config.toml
num_hidden_layers = 26
hidden_size = 448
num_attention_heads = 7
num_key_value_heads = 1
head_dim = 64
intermediate_size = 1792
vocab_size = 2048
hidden_act = "tanh_gelu"
norm = "layernorm"
norm_place = "pre"
norm_eps = 1e-05
positions = "learned"
qk_norm = false
attn_scale = 0.125
bias = "all"
tie_word_embeddings = true
parallel_block = false
init = "normal"
init_std_qkv = 0.054
init_std_o = 0.0
init_std_up = 0.054
init_std_down = 0.0
optimizer = "ademamix"
learning_rate = 0.000245
beta1 = 0.9
weight_decay = 0.49
lr_head = 0.00496
max_grad_norm = 1.0
warmup_steps = 479
schedule = "wsd"
decay_fraction = 0.665
decay_shape = "linear"
final_lr_fraction = 0.0
batch_tokens = 65536
max_seq_len = 1024
doc_mask = false
z_loss = 1e-05
train_tokens = 584600000
max_steps = 8921
dataset = "wikipedia_en"
MLP neurons of a small language model. Each row is named by its layer, matrix (up: input weights; down: output weights) and neuron, and shows model dimensions 80-335. Each number is 128 + 24 x the weight over its row's rms, rounded and kept within 0 to 255. Numbers have three digits each.
After each neuron's rows, "fires before" lists the tokens most often just after its 100 highest values on Wikipedia text that the model never trained on; "fires after" lists the tokens most often just before its 100 highest values on Wikipedia text that the model never trained on.

L8.up101:122151111119105151083151104128156151118077166136163094137080147113148085112143146101108113132104163133195124152148093155133090175122127146129120109182170119130154080122115106166086143100130110099187127116111092124154107091124154139191167107139163157152097146129119121086124166153164146174148118128094120108117097129091103106127152138124097131109125148130099113183150129152114165144158134141130116116160108141147157131126113138147132133143158123153147116132135112137144111152138126143143108112111137126137142182122134102114099151169133174162092135111123159085096102123136141128117122154120079129155127117158139128123149167163071126126158103097119148121083130165117114093137145130145164149084109113103145090165134121123133145165132140064128118101119126102118138117111139
L8.down101:170132120085127125193159207135091138148123135147116145151117117110134145137078177108154127116140139118099145135109146105127158073151099100130170138148111099130110121166096129150159064125102084099096117151120102136148103146125144102108134147114149146112090139084118150103120117146161151138171103147122129089096148114131062139107116140155073127138138119139152156124135124123075100144164143096141130146129108113097078141143137129134137150121117144117131135108144134116155130132081157129145079083086127140119112153134165163114110138110114119145149137141161118122074088179151109118125113138106104156149096094193149151124135175104109161140091134151139100147149120140136133111144082135105144128135117136136100121079144182135137134127144119143071131110109115135119112109115135
fires before: "\n", "-", "an"
fires after: ".", "y", "==", "s", "e", ")"

L13.up1650:156129161136121133102130095126151096110120090131149139075138113093139126119104135098170089141090098157158154126138150133136165135109144108114139144120106157160092148153133160116146155086086081156138128122133072159107139097096161142154125123104139120116139132132136131080159191129182158144122103111104135110142132136113115141089118159124108092144126098100119153105166143110112163150129118148131124086128110137157128143183104106068148202158129119103147143105096107120150133159118144139141081115157140154106168135096098116168100132148125152127157123159147125125101093127136096128142114111120116135116160109083142187144148139143138140138150091130143154152075109096114101155149128157112149109136122147083119100136115128143115141113115143132146142144129119102115125150152120
L13.down1650:167151171060074128138118102103091114148112153118135144124138168132129196159127119160134121157102132139165087150110145149168128106108163081114144143167114134114108115217140137104132136119156129099103123091116151161111162140103094115135136135130116145133116107131116099123140063134084133145130122120135110112091145121139139132092117149140132148130125147117153132103162159147085142154111084135148120116100115125160153151135127084118111146137098123131154118169145114052159141149123171157155158133148114132149128112114105090078114130121118116125105099105102146105154143085132114118133110112096140133118125106113120124110092155155128056151103150155092136099113106137127130154198083118120135129109125110129110095125163123147133116110155103136143141143142166115108115140156135
fires before: ";", "|", " |", "F", " 0"
fires after: " |", ";", " 0"

L8.up190:118123123093156088115171099100099159137149127107141129154170117105093103133131179070124130162113118162145077137075152130134157138124127121131176102120122144121150107113119124104129151123115134137154102107132138158122131134110149160132130109073150141122178097148118129187124161118124141114106133091168111160162125168120145150138110117143125100112187143127121148132125130138121123123136146144123127147119133167115099117133142179104137141107141122140127112118108133149088150099158114132130102108142190141115101187148141093108086158165173126147135211140108095152167078133156134130085126106158131163110157091116117170090149115126170158143138120100136163132128145116139115118094106165153084075130131158121115108132139152112135121131127134079116162135179119139143130139151167
L8.down190:104140116144104111139152109076144109122102119119187118125120145131123157155125162141120158116131144169080075149105126093133115122134085123125132053135100091155156110131111137122138155122105162118131134112079154212156135123133135142098154111136101145123177128121131116143099144132093126137164146098139127123077125147132120157122114129180124111173093151165100141147098116172149116121103110107084158122112129133143150112127073133144122105127160096121124072109120126118174124151101148124085126144176126123120129113143157099112127127095154094138124190159116076164121110149125118128132137144138134134158102088124099161095107133091075131154145113086155143141131138125131115133102145124132158141104101128159118123108122124149085138135115173093078123094137134116154161134130134
fires before: " |", " ", " 1", "\n", " (", " 5"
fires after: " |", "°", "″", "%", " ", " c"

L13.up1127:122122118103110168132104169135141143126139106122127110105167176104143107090120124108173129148142121124111110111137166111150117131092113120171112134189142142097135112116091138133118128113131114148126101105126101117129126089110109118120140081139139106146137119129138135113117112132128107128143084135087092107139131158091161088141105159113172115133166109108120143110127130131111147111185140147157140086147159160101131143183133115127140149169129101077104166127089143086122136145067157116147112106118120127113127143139140126137111127147117153120157090197155105145173074139137156094145105125102152157132149133166107184143131112121117105132112125122144123163112122108135179124179156151143135127091152127186131066142129128130125144094100142162138081160139127148172150136109112
L13.down1127:117123086112112149144114120103119125126155108116118099133141154139087106140118097153103177135103129119134120092124110116115139151129149167111129087101107136139132127181144151162099110146102149100148107146127122089168104154126099095156136081135119100166115120083153117139143133149150156124160090192120096153153133115118123094128112113102136149135147117100188123157132167162139129130104130144166097121131101140140184155106139114164126133135153107168131138127130135087198086083116141124121123149100103114124119126153084109131167189089121171105125143121148166138168140128116105151117104116113103147148163173135161129150143130124126097165096131149145106106106131117083105124143143143150125132118147129180148102149135096169128115126115144115122048119129058154123092111155155
fires before: "|", " |", "\n"
fires after: " |"

L8.up766:134127167088092091084136106118116134121124126100133139138128089108097143112145102123114146120147120139203141144122097114118140130128106154089123145117137152124124182137123130078089184109106117158114134131126160109088142137115139117149129078151131147170107092142150133120121138144127119156118132138113134158154136129125124143159153098134121132128128102121148125127074167125119155115102144132093117121156130153169138114187138166129117119131110130141127150121160107146149128161136117172141101117105163148177124134107135104122119120099084141131126138182167133117146130098119126104125143166135154118127089086121140113164141152073157134102138091109128092115125106149121133172140090106119086111152142134151173144138147192181126161136081137134132175129119130166117137168123070
L8.down766:089163149098135103142131145139148172120126151140143130146124190137128137125150091134099144158118146140164175119078143135142129156174128161146134098133160133158115145117112088129133126090104122150133081104151089161150140095101157138147155123136117166080133087120171120137141129108085094101122130118139147158115141123108133112156123127111131103114141102126142127139150120097154119120161117176094120107161147156169140143168114125086161114138133140128125119117146114117147124117139139109145123110093083127126122164136152141127094112148126095120141113117121105106070092135126118166158146087078135104151140149126091167111110120176103097149115097152117144090134113132104111163163109123150147096081144122098095117143100131156138169159135148164158116125121118110101139154132137
fires before: "==", "A", "In", "==="
fires after: "\n", "^{", " Mu", " N"

L8.up676:147136149145142127179145098136122131124119127135112120165159099110153124141138106164141121155136145150150126129131119135167115147111131088127152142150068157163141119116130166137147153087111110099164142101134148145139163123161140142198155143153172088111157096130116134164126126124123159170165119097091145136130112148125086127123142087120088160124170121142121116137100156099144129103131135144156137102148170111137143115180086141135115150116126151126139109095130136150077128134115133151119144159133159103156111114132120141123113153126082111116115143117102087172145090108106141152119137160145108121120137113125100115137104113125095094157131127121185167132117140072099146132081129117146081105099167134159137123161141132127120146138135146127151139143133126151164123119134196
L8.down676:147105123107115100122094131128113080101154138146144102177143124106125145129136116131173096128084126124113130182135110126144130095152151129126099120123102154078093152101163084119094124164152104160108118115144100102123146149121130112119125100121132133118124114131077082126166138118116098116105126107155129147098142061137138122113139158137161128113130167146147105142137151124123116144126118167115132087140139136099116163137126174157085119130106157127110162120175111142164163102124080093128149156159106130130105121138134120154126158076166113150121131155144156110148122141168149127080161091117152115125151127137134097158112097148126145132102154109096118179109157118174111131168142140154185131132146111125144121148122098133134170142145114130123103116160128145130160109143145
fires before: " |", ";", "ra"
fires after: " |", ";", "o", "ki", "gra", " 0"

L8.up1596:146147164112112143093138117159120123095129080102109112117131102062141090085053153118134134121133126150156131149135100110164096170169103107147105142132132112160105098127115130152127168158123120162142120109137099080092071112153136134134103108153122098131100082172131113147104128121148126160127118119143130148121133113137142142123117115104125150153111115111142121122132082161150117129122141125116102088128110131106133110165120119123129153090113128111157118116146142150142129138105120157128089128150146120171123165121118130116114092126168134114114142150134088165155111106139167134205122161163110141148117155104055155088108106098148166134137126124084113121104136072110152156138121139151129142093128100166151122107148158102089133108079100175097122100140113158138123152092126
L8.down1596:163117140157088148146143141132151136105127084131145131113127117151157091157108145122083158144115127076136097185120194139093150099149099092089143163139127116101126152145175155112158136080107133110125131093146128124127114139112153151109149100106118160122173101084120165189122128096123113111108137146128133144118157124108132128109118100129115142106131127106106128138126102140141120086136161156124121093145132145154131131123140091111138113144132164145142104165110131126105126149141128120161118104123168125105110120108137116169117097107131152095137115105167130139112132113170119122146096140129086124123130146152137142166098128110135136155114140146102183124145106119130128137123125116146103123102132142086099145166105114146155096109166111099091156153086133073112145118165151
fires before: "\n", "%", "ct", " |", " "
fires after: " =", " |", " ", " con", "s", "ed"

L8.up1297:121148147127188130089125123111142143132137130159158146126149113123128125106144154101130112149137143132111131126151126110141130167143059180172120137129145127107104140130117119119112188119130117141160136139110118077087132144117134085177118134163181131123111112127140135105111152134118161075124117105152143098111100118127138094109163098157112142109168087078143120138090145097137123111105091132125095120110147124124141124117138135143099155141127124170144132144119111176133110162113126119081152183144160122144145133132101160119126151169148179112126140157087126146189084131116122065146137119153124135136111134122108169141092113118120151081157114094113115109088116141173100145127119209127119137174129089084141105126116174105152156139116185111167141104135125105118158092119101
L8.down1297:213155125080135116126128129161115127103096124185155130103124162139137107113116132168117121158139129138134150143139162145127127142139096137132140115114130138111124133166089127105148104113116131095156121121120100142133148135135143183109142154138153163081124102111157136146120124153129123153140139070119116114108093113121137105141158091152111120159156099091170147143160112121138116130142103146120082089155130118107089133118145118132102162139134123141132064163157121132155148125104163162137094121093139115150138141134119120134143104128089153153111172139143119122120112073092088142128127105086122147162139177167103178126094124115104104146134066128149176102124090159096110179102092150117138111140096138143127143122129157129141157141162117130123171145115093129136064096113157
fires before: "\n", "-"
fires after: "."

L13.up346:128176111088105120109111159129151136095086108110157118104126094084169156102114150119173108137137155116112116127143128129120143182107142126142119121191083121139133114086130151103093127113141136135127116138086107140136120136112100141116164116129148101174133155117115131120167126111142118107094124109117147105195129175133113084109115123096118103129098156067124115113115113134136135142112148148134156097165142133105137112140128184127138152083140129133135133077090132109116122108126107151161122124074147117089101131114130118125174143125091160120133149115131116147138108118147216107154142137092143131123114140089122163105136154131193147122116122152144166104137138148096134132125129173121158116153118102113096099117142162151143143078145134124079167108123091149116103094143175
L13.down346:183129140096106136098108150115112151158150123119138136106114162096149134139130118172112181119094110113142137148107165093158147133164103129102106128138112132124121100138168145113103124113110083101132115095085141151147141132097091137143133079116137140119124096089099123118162088135130128134135127124144074113116121115110122103129129163100143148165139161138178136105100171127122130142142124143126120147176110132133127132130110127131152174148129137090114140182105109128168156093152147131116127181093142140139124129089130088066115154128140176123088161111133088127126103147129181140138108134159110144138118157156076149176137186132139124126092107082119114138140122146128116120162144166174141128117149149178155120103118125162133105141107148138181123120144144141112153138143137
fires before: " |", "\n", ":", "|", "0", "ated"
fires after: " |", " ", " 2", "s", ";"

L8.up161:147110181164129097117097143175101127107079136151115118137140140129147081099147162095171100149127118127146115149146115159157111108148105172115141083132079140130149123160117095099128114141117138143189126174111100172103129100135145127122158105154117151181116151140072089120095142150187106138141101117114118089150130133112134134167109101154141123162144120152088138142129123144150165131152145093161087120071087126159146165137137132151126150129195101141104120152143135108127146104122133151129153148123112128158113120141116116136146151101133156176116129146098135103147137108105086125132094128153126096179130141050128151102131124091141128161097109130112162144054129103104139135133120147090084152140096114121127101132125173109152108097119128124111092102135087110136094090103123
L8.down161:102168162113142126127129110151129130105067103120163160159148087125138167103143122084148124138131157162113127106134178137161125101144126147119091146152094119105096115142135134128126106120091125123091122131119145139143102125111153123126149112162145154169099097112134136145122107127183122153146151147148111106127145139086115124147130125106133137107147091139134157134138122127140130123124107090127127101137109113150103076151134129121166182119125148133118110140097123113093121089089126147117131135105112138158116161105099158147162140127126198100112126126095148146155111142116130184120141152119103104142112102125131168086163117109148131162122147157127121159144122151169147161100147135125111132149154152106105159133124142130140118114096174070107102120131130115111103116138132
fires before: "\n"
fires after: "s", "History", " life", " ", "ography", "Career"

L13.up579:096134139147127164134087097061097135113117112145171127149124124081088121116088125125134101097121175134115126126112149122102138154171110127110160144109106161133102162129102125146140161139149153154182150140130108095086114070087130111137113087185124121127116116121122195103153155105090099132109086129127144160148133131121173108140142116123143087145111062112140133146101137155147134087129118132135161092104133134122123135103089130132159153135121180159128119142130133163097108122154145160115112154119128123143139130092174080081129143143105115117122111158116150156127101150169163151149101159122134191090143166114149166131115131124151183125136102175158143135131134161088088116125124139129120123162157104123125120118139108109153148117136122091154192145125143133130149132134112
L13.down579:158096114165101125128149128107094140174145112149151115116154116165150113129144174160141142100137094115161120142115126177136140120120127113127131102151119109119104150118117129122135122093159093128115085120118162148141116137132141157072157120134088122092152147108101144145143118139168135112116109110138136131154118128140070124151116192120155141124129158132133167116093153091062067132140144164159139139164129089074117108127095109144133122107143161110120093130122158158129154173146145159091113103168133108158108118106075136120106141120124170129117134144177118099124104110122147144118132151178080140123098112162115140116137091167132189145156092136125103156158126104114120126126139131157119084111126130155111125138121094105157096150114146108122132105113163106118150089102105
fires before: " |", " of", "i", ";", " 0"
fires after: " |", ":", " the", "ip", ";", "al"

L8.up1340:167120153129154154128153128112133152144131117120154125105136109164123128140116126088143123130104129142125122142089131096117161153110138148184166130197048119169114138130113097113153166110128138141130078142131120104123152102128127111147142152106134137169125096095107152124135108116175138126131122103130118128116109150115172105118115149152098142130138127151135126114141091096140167126132155122101140090151177107159142116138131160089181176132156121101147135131113084114145099099091096115098130114122121126150144147136176119149135119196151129094134117107098112123163115119157156156127147112154154117156147119061087134094129133130148142116163137131152117112100101178164131158100139183105141123168099171115131115137125102096134148140133186119134125136146142103141152110146118
L8.down1340:107166139101124152106083127149144114133130152144156135166161136101112175133121119115105160138114129116154110156173081073129130125072113144128124107167124116114098151134110121121113094099125134133066127123136153135106157097143143136148107131117151109129127095104101117129121134124152170093125157084114122121149122111136148155179165139110115138104126128133126155158115116100163155135098137098105154128131118103122110117153135115127117159126133192155149179128106105097112145083118098116126136140130113113111151089138145094093130132120145162141113127165088126152150142082136148094125136133147086124148086121091160160132139110142098126111142133148134128138164120199138146135139128153140112148110146172165154103172155116155133147105110118106148178149116115081144139134151148
fires before: "|", "\n", " |"
fires after: " |", " ", " 0"

L8.up724:140178132100115170149131117147108136151095129111098148115109096123143153111070066160112110139166094158143109173153117131131104156118134124149104129203143128188126126138143134145125125096094107133107088172121130128086135145165127133128071132111166165132134170169074108115114129120143110163159136129163131122168156120089132086142126142168134108115095123167100123143121150129078144090185157117131090121100126176145155147118172137149104145125128129095133158143143128193125109133154122112136132114118155093184118168096150119097162191121120122115096102116103128127128098129106112162136146122132118170133127133139122189138108116148106153142125129125105168114091100102100142146124139109090076121131110140095089126149194155132146094157127135142117119139141110123124116127102151
L8.down724:153127119113118153141124138113126173063107152120121141088141094077154175101133086139107145112110111113133137145103121134107142077111118144134133087174133085105144092125118143135123136105172124155126125097098124125135112119103158162100106170122154135148112127082091122137115144133106148103153150132126116182138133147131084111163150084108118120142107144111126104103163069083110133123100099121115163125127079115142126112167123123121129100141100145162100097119061154110138103110139122163115146185120093133135133170156110152118162132202162063122159120089156176140140108135147170144126136127129119120088109132122144106168148124132157148134127124163132176115129125105136113103120154130147128130108143089146116134119145117127148122132167145176114140116125125124111167101157148
fires before: "\n", "-", "On", "A", "The"
fires after: "===", "===="

L13.up1139:164161155100126109148129125177114120124096156153169164158119129076150133167112139144148117151135157126131101120119128097126117099110101101149111108175070134141109128128114096135101106097110121131157145117180108117096095071124107143123159127120154083144128120130131108161143186109153117126156122143062127122163107135109119129094120154153132137117120107107123108187142162168143068104130122128122178170154117142142167086134160118126107138150133117143129128121104092112133146096131113084134129171115121130174104154133131185138153158146104089141121117127149106105120118089133174106152153193086106087146033111141127144127134136145130120140085135119105171133081143152157149142150118161085149154105127163144145104175155155125140097081087129095143148103173111117069119086124135
L13.down1139:149106150120112145158100130153122126111108121114157115137148155165123082139130149090131162203141122185129141098156113094156100080121161110131138176125098125122118093125140126125108131142126109156113131063126103112089164124142158147154134150120110114125099113138107140142148141141104140140119130135133131135149132103216124143163066122148063138125115088110092183121109112143117144096089110059112098109106132095163084068135126124162138131117108145090131109101135138113100119155157161129104059141136136089129161167169112146165117120096132137115169154096119144131173095123126131102130166112159121142119140157138120125122149162125116133150119143099135066129112123124114117146109138097105149099119124128146069162112131165135133112148142130118172163141125118143121151166104148
fires before: "\n", "The"
fires after: " =", "\n"

L13.up478:109163122142164138121111109144131136145145112134157111103126146112152121125160138091152111095102132105095106154137097139157155168116106091143149125106150141135085148134102125123118160110143106141113148134139113121142143163131097094168134110114169136144143135120139136132110146139112112119124139109139112129107129145115129141103132134127096118120120127148100118193143100114095134118130078113152102095087120140167114170179101121125130139067160110157118119177121095147126114149113123143160133144150093147149100132125142139115109121119120170116123080136125083164109175101148123190130138156174135133147125131096148126109149142074140138106137111126138125130082116058100102168171144115151092136107110174098141118117099100102175121134152124150125166107181089193138158132166105
L13.down478:092147130119130129109140162102111133137114146135127117150111153134082108105195107138114155126082158134156141117120120133129156135130131147114174125129144120140124126108136094170144130148136139099164120124145110137128142129106141071173099108117142159085118115144147134142148106125131108139110145156158142139072168128135118129131087136133078092105112142143095091150140093133123090115091141136135127107127078122142136094169145115139181123128098072148131145144151103142156103166142163120129099081120126144115126123101124107112133156125162123121151093108124154096062115152143114133113163136168131147132148081106116100120141138138141170156109200122116149147163150128118133166093133142146075145108068104123113144171138124116153180116120123111128114176173164117109157134146093
fires before: " —", ";", " ", "\n", " |"
fires after: " —", ";", "ated", " |"

L8.up1725:150166115093149112093108098164109082117102152103127114122141109074091137116143100117115123156105133135132150142143158110126111154137124165151121139199111113137108109158160117155134139108096146168131117116087136166129137122140135105127122155151155127128130136139116117105092162152134098142092136144152132118147095138109106142126181134117125075139135159127136125140153112147167123135116104118123123108137082130123110133144082116086130103104151105181117122114102134124155100126107172168164099145163129154132114168122116164132096164114122132133155200155109099122135141124054141124161084091187125142096120175138092167112138107143134101122108103135114181128096108122102111149122144143127103180110097121174095133126146147117108109099130207150106118118154124094099149080132129
L8.down1725:160080159150190135123123142119100143112131081137150134106137135113161124135092145112121128125132123120148097140115153114160094129155133113105083104103103160118141124138108134149115144127119154106153106105091163119116136140092088172151141168142163140129097109121161082136140122128141161115138118098095135167155117145105090158152134185130112114121144097118144162171127119120137152143086153126141120112156117164098100126104144129159129161113115139124091100092114145109128087133121142145160122104119120150158150134122156149117139136123121165144107141100148121163166138170148158126123097110161104114149102159176096166148153131111132137133115097128129122071118132144111121096139150150174091128150125141143122063166127133154124077132158135099132051167097103118128150130117148
fires before: "|", "\n", "|---|---|"
fires after: " |", " "

L8.up23:152119099107132140118145069106137137152109119138127122126081083097159121142117133114114081070166144123148136146151166142131136143061144176131126128100123117117162120149118123168082149126089121117101143144108136101131144114115144168185104142110181088116151118095159147117120117144123115114094108094141115142152133113164097155147171128126120106139109111134145148171118153110135141140079084115160103118077180141126164108109105096161110124145134096102205158133126131128140151164135151151127092115164148161147147119157134136122111149180131151154184071184103131125130086136177150147165080129123152132111073095134101158129112104133109107101131135110118137119104138100134112107120154133118177100137171151107113134144141133087118098121117151128148083141136118141137159126087129
L8.down23:182158128136201115099121088122095111151156123168145111129121172143134143065126142103165092078096190120130150125141129118074127109100132154120100131092144128088137127157133127153126096136146133137114135122137123117122131104156142131121109094146145124118130126107139101118158115114101143145165122128137159113154105088132129117116121153123129113152140127122153160104093083151162107110122116094111122156135116168125149114127146110174107108154129142124127130168120076146117130124108143141133150133114106143096116171134142089103148104135118097127152125101088140100085132131099092095126113116156090167113134126133122108133133106116155144135161153109099127119134117182101132132121133139148122108146123130195150137118160101107096118122129127148104117166105100130118133139136157
fires before: "d", "ish", "ar", "ies", "s", " |"
fires after: " P", " O", "am", "P", "ar"

L13.up360:122125112134129149122149100092157110150149101084163151100109117099140143129132128092116110133100096098098164156124164137160124137123103123155108133140132129147196161116163128187132109086101116125141140165130099113094163115150130087188162099121173140150103124098101114121178141090107107136086162130106158116126106140152114126113096151128107145132175104143113112108114144170131133128156140161135121149127173122089136171137102112140148114107112115082105144162118106127099134150115125113122114091160156105123136130158178155123126161110187131122171147121083171141147101113159164123145119120190177119147155107121090156104096180119143176135074136143144151154106137147103134115103148128129132096129102131135151127137089145121144059147108132117158115119124139153146156100102147
L13.down360:177163119090106122090133126149144136111133119141144139118090125155127129130152119140178138121148101109121154111146105093149137106100136134151103074112132096108105160098107088110128127122132110141130178094151147122148169143133106120132139152099120145117121147159150113146159150139155137138120168147164106129138133141133156104142102116091203108099146123108144058147147146127153104145150144121161121129110099085134165148114142136093126158107117151098117133141151110160128133122100115109146123128123154162141109147104107111149122179163122136132123159104104157136170105114170136150108126104144120138095117130135140138141094118112123146161139073109137130079123130163107114145136152120155117125155123148141148168122151098136110127111117102093180129111154143145160148101095127
fires before: " |", "%", "w", "5"
fires after: ".", " |", " And", ";"

L13.up1049:114088179090155130132124140117107121096139052172120148115122120100101115134138140082138123137125124150104109177162141134120144121160135099137123127070124130150131143097152172115110145109144105165117099143146095130108136115155168111117090156147155110111127112105092126077138126141149163119113137125117130123136134105104131155144144107125104142137123146145111145137142116118115105124149115144096118138104148106140115141108125155134120160122152119117141109126147114131119138166110143157080081109159161110155164133185124134108137101125162122195116168133128136089144133128120130179146144136085116101155099117120126120149143142102131098101144154088119135108099130132143094130132135146117083146200129152115169145131118099134145106115079127152173173147151103127158099157105108
L13.down1049:122121126120114113124128155151098128126145149092115124153163122155142149136132069111085142109121126132099177141138128123120094117138111121099112127132109129146101095121185130103102141150117131154138150107118166098127156155146131136139157145091106135137108131102105125129169124090060078092134154107155103116113117118132147147118132088099139115154151142134132135140073186139128077143140172079134110122110143109130130148141139145127113153099102152147131123118089117119113144093091115128142166153102139081125125123068127100096109166130150133130124114119169097175133126131154112157130082128110094119119123128129088123131151162143109127103096132181128115108108133108126110124159076150126133139097173127145132136117125113185132100129098129122114132138140131092129143131148108
fires before: " |", " \""
fires after: " |", "–", "|", " M"

L13.up1663:145182169148132140131140114148116081130147112142154104113137111093148108110109119120143161128102149206115095139130143121143134150119086117134100168102087138134134150115102082120127126150130142079134122133168112120173145141137121142173183126106125111158140097115116134158150122169129137166093128122130144196129127147149157116118087120146111110123154109123126132166131142138089121109142107139093114066124147150080128112149108151150149122155145093170133095149126153105128150143099157110144140112139100162129097115166122139173087138149105209122108142132099131107092123149206121124126128125169106139116113135075099154119131159105150117136067119123130125156135148140094113112113123127125157154121114139112118117121122136095146137091138163116157145105144152163113100135110103
L13.down1663:129108157132162149133173113098115142117095166138109128099169118129132126100141169144085140094155152145146122132171117114160109103118152115144112131100126073106121114076136090098104143135102122160152137095133145133143140137138138140132116104126133100136115111156173133156200158145051158132076105101095072113151090129151137137127120109123146120159134123133131146122127109196128137102037111150103116161129107137170170154155127133108121128110114103144096152130130103100115152135128151180146167093107135125128090169114150110115155121129142144085172121138128127095103135133195138129103083082119121095140128153102118153106128126126124138116085142139148131105137118126129140135155142136130104134111125124104081141126161094130141133071119148134173129118151131123144126121087091
fires before: "\n", " |", "°", " (", "N"
fires after: " =", ".", " |", " re", "R"

L8.up1345:164150147072140126110142142124113157132118157117109133142101117134143124166157149127113135134100128147136130152165129116119146121164124168148101107096096116138146088103080137146150166114131107152100134124114088131107172111132107128128128098132130094191133121103111106106089144132111139122094128142107098133135113111106132185100127133150156123139120116129164061136126198076122123146171166122095130125141125143120109129147150141101169157098114117140180098172103073140112140139169128114123111161123129113136093133092124094133113153114105183115093097152067100110170123135119142106099118098138121147113145131131095147128157142133165142150120126102165088084113153143109148147154149161150125130143098096106111143121121156120104124123112116160130129100123103163133155112101098
L8.down1345:120117112175098075158129111161116102126116124148172080097142168106123139114128163102120120107160135140117124134114114146128128144140134110104158143131175109144128157158162113124185110162132165127128119098157130097118088188100135132111102181113081144123107167169136135119129145150110120131140115131097128127044138125149121109109142123132074129135087109125130173152168116163098109092115090139139107121102088112101191089115124110159099134132171136121143147118111147145142163144117139142103161134146096145116150125116135126117124128087107100100191096117145126168102130132141127131152116151111140120150137114118123122106164139116098070121123121124118119163152150129087076076117133096143144131123110137138123147108129141116169131154133172126114154128117152135162125148187118
fires before: "\n", " |", " \"", ":", "–1"
fires after: "\n", ".", "|", "–1", "–"

L13.up1495:101119133103107141146117131115136129129131099130159126149129122110121082132125151090149105153106123151125100161135141102110118160150151137125116129104120118141137105102165114171078155112107121128118160106146101091147157127129108187207130132145127078159112123094110127141155147111136133095123142045096097170144106135121118146160115138114145107142071140128147148162110119152082159121093143142082100142091148117140117152099123146145129107104207173118152165177137132141139100145104104156151115163121120181150109154139170125116156116147082138112116136137117139129190118102115178162135156142116142088127121120136130126128133103080138117143126128163119146112132119103124089115127134196109118075135116099132118123146133117127109120112138120117146181144118130100113109173170119
L13.down1495:132135083117121141131121118135139116126170118173149154110158113141122125072164149141146127126172134117123155157142145111119112149119158110085132115141160125140125110099135132112083103086134141118151098142130145105136110159153163119155122136139119164135113137132125098127106124105177136121115140123157145090117109110135111147134145092149168112141120135147151155138088145139107161111135151081138127067122059123181109105160120154127151145142140141095121121157102146121174125120111128102134158155111127132083135105126140133129138119119112138092133074105080091158124123109119137157159162132103154122121110147124112103102113145123131057132140161118153162120120102138161154135112127141158146101133082117099128129115127115082183145128136152161105107128125094091079085128183123
fires before: " |", ":", "es", "\n", ")"
fires after: "20", " M", " V", " O", "H"

L8.up571:131141169112130115148164125127143148169072148145109160101141143105120102084154120116095118140105152136155133131107149150115144147069104167188144109127113136098098170138113121137130144115121101090092126114091114139122131114101134139123184128159155142119131123095119135108147141095131151127112130126134147154097131122139113132121182125155136127128142110106144130151080133054156136072126122164134140100122113114123121102122101083135127131127136143112170116154083132132143138141120122130138096119159148166132105158122119131115130126133120132116096177138086120125115119148121130121105155165123132090106122124109113146113111172111150147147113149120104130092114122123126155200109151160159120147130141105120079111131109143126132125132138128157123117082146073141101136130116140
L8.down571:133154146127113113149159138155126159118145109130098157079135134198127157163151168133103130135137169128136113074147100142174187130155120145122110103136110120135129097128154136133086163131126146152124116152103160137099130147137117138150138179161196126150098112123146114123181109123124127106141147138110157143088135122134073125096100094131127136140161116136109091156140117115157180109138155084136156126128153143149116106172117078104176165148136107125155122112085132105118086107065152164113151124126110142125115141138132120102111181131133131088096125123142105118134135149173150095135103134104148120121143128117119131130093084103070132100121080059117141167121128121130139117116129137108108117076147137133079170137136124096146145126110120116126094141117130136122155158146151
fires before: "|", "A", "\n"
fires after: " |", ";", "R"